config = dict(
    hidden_size=192,
    hidden_act='gelu',
    lr_mult_down=2.0,
    lr_head=0.00993,
    schedule='wsd',
    final_lr_fraction=0.0,
)
MLP neurons of a small language model. Each row is named by its layer, matrix (up: input weights) and neuron, and shows model dimensions 48-143. Each number is 128 + 24 x the weight over its row's rms, rounded and kept within 0 to 255.
Before each neuron's rows, "fires in" lists the words (lower case) most often at its 100 highest values on Wikipedia text that the model never trained on.

fires in: "also", "home", "both", "against"
L3.up168 [121  81  80 179 120  93 134 138 122 161 147  83 115 153 111 150  91 106 120 130 117 154 104 107  86 171  94 120 142 148 125 139  99 102 113  90 129 140 161 138 133 137  94 114 117 113 145 139 150 116 116 145 141  82  77 139 154 146 145 107 120 121 123 126 148 130 184 118  98 115 151 131 124  98 134 103 157 160 144  92 140 121 163 134  85 154 138 154 109 196  59 133  98 124 132 127]

fires in: "such", "language", "2", "source", "92", "lines"
L7.up522 [134  97 115 121 130  97  85 134  78 137 153 142 105  99 100 168  94 151  98 162 170 136 128 141 149 122 109 120 156 133 123 143  86 142 159 105 126  70 160 145 132  96 140 157 161 100 139 159 132 138 115 149 127 166  79 134 118  87  94 116 152 151 126 123 131 131 161 141 129 125 150 128 137 165 115 124 157 152 155 133 119 152 129 144 149 122 107 127 144 123 152 111 122 124 151 136]

fires in: "as", "it", "ii"
L8.up295 [119 160 137 126 127 129 138 101 122  95 138 116 111 110 102 136 113 142 145 131 121 115 124 135 102 139 163 142 115 164 109 149 125 122  70 171 127 145 134 151 102 127 104 138 154 127 164 158 106 126 131 167 130 128 126 113 127 128 122 144 126 153 115 115 111 129 144 138 111  48 130 141 151 140 149  80 128 135 119 173 128 145 100 108 159 150 143 147 127 147 126 103 136  84 139 117]

fires in: "south", "north", "government", "truth", "high", "authority"
L2.up128 [ 65 116 135 128 128  99 156 167 147 103 106 103  92  82 159  96 133 137 149 120 113 141 117 100 133  77 107 133 136 123 105 142 142 139 116 128 118 139 104  70 137 161  89 120 146 135 129 158 130 155 119 127 101 122 104 137 168 100 152 132  88 115 128 101  85 112 124 184 137 119 119  97 120 113 136 130 136 154 185 148 140 124 196 131 152 110  65 125 142 142 135 141 127 131 116 146]

fires in: "this", "three", "through", "than", "third", "those"
L2.up470 [ 99 192 111 122 166  90 120  64 136 103  97 108 107  84 133 147 113 141 132 155  88 110 100 149 108 103 110 154 113 139 129 119 131 121 104 173 160 153 151 130 130 152 126 152 112 137 118 132 159 132 105 101 144 160 107 106 151 138 118  82 103 156 139 142  94 132 121 147 118 117 107 156 131 112  95 151 143 121 137 125 166 141 126 159 121 132 113 161 118 127 122  93 111 171 138 144]

fires in: "she", "september", "when", "after"
L8.up122 [122 137 107  98 169 135  95 139 153 117 138 154 134 100 123 156 148 118 122  87 170 123 103 170  90 105 144 124 191 125 122 115  72 148 125 121 154 118 149 106 121 130 106 103 151 130 135 155 129 127 142 146 109 143 106 154 149 169 106  65 159 159 132 120  99 119 107 114 104 109 110 105  76  94 140 127 108 131 119 159 133 116 166 126 128 174  89 159 112 126 107 126 128 178 155 121]

fires in: "through", "it", "throughout", "has", "had"
L7.up267 [115 115 112 115 135 171 125 133 141 138 107 120 152 145 166 122 120 131  96 133 117 149 119 132 130 124 140 135 169 101 115 138 142 112  92 129 111 185 130 158  86 121 127 117 154 134 162 132 159 125 175 128 166 102 100  66 154 135 118 134 151 133 113  73 108 108 137 125 106 157 142 230 118 117 119 126 127 141 122 123 114  90 161 137 129 121 124 124 109 114 123  87 110 132 120 124]

fires in: "football", "second", "finished", "published", "distinguished", "established"
L2.up759 [161 134  88 117 160 100 123 105 124 185 145 104 104 109 164 152 111 154 187 116 135 134 108 108 143 114 138 157 131 105 146 102 120 166  78  93 180 155  93 116 146 168 142 144 127 152 126 111  98 148 116 123 102 134 134 124 129 118 127  63 110 108 132 122 135 130 154 101 146 126 155 110 101 106 161 122 111  52 120 137 121 154 128 146 134 140 138 140 116 137 176 151 144 113  91 132]

fires in: "this", "through", "three", "than", "third"
L8.up530 [129 138  98 165 162 117 142 145 120 112 132 110 145 118 134 144 190 140 121 121 121 143 110 138 118  99 130 140 150 172 107 176 110 105 136 159 121 178 104 148 124 127 147 100 110 124 115 124 145 127 110 134 107 156 173 131 128 103 120  92  69 161 159 123 174 104 100 112 118 135 136 138 113 154 127 155 132 145 100 118  99 154 190 143  85 139 126 122 145 129  89 104 130 121 150 137]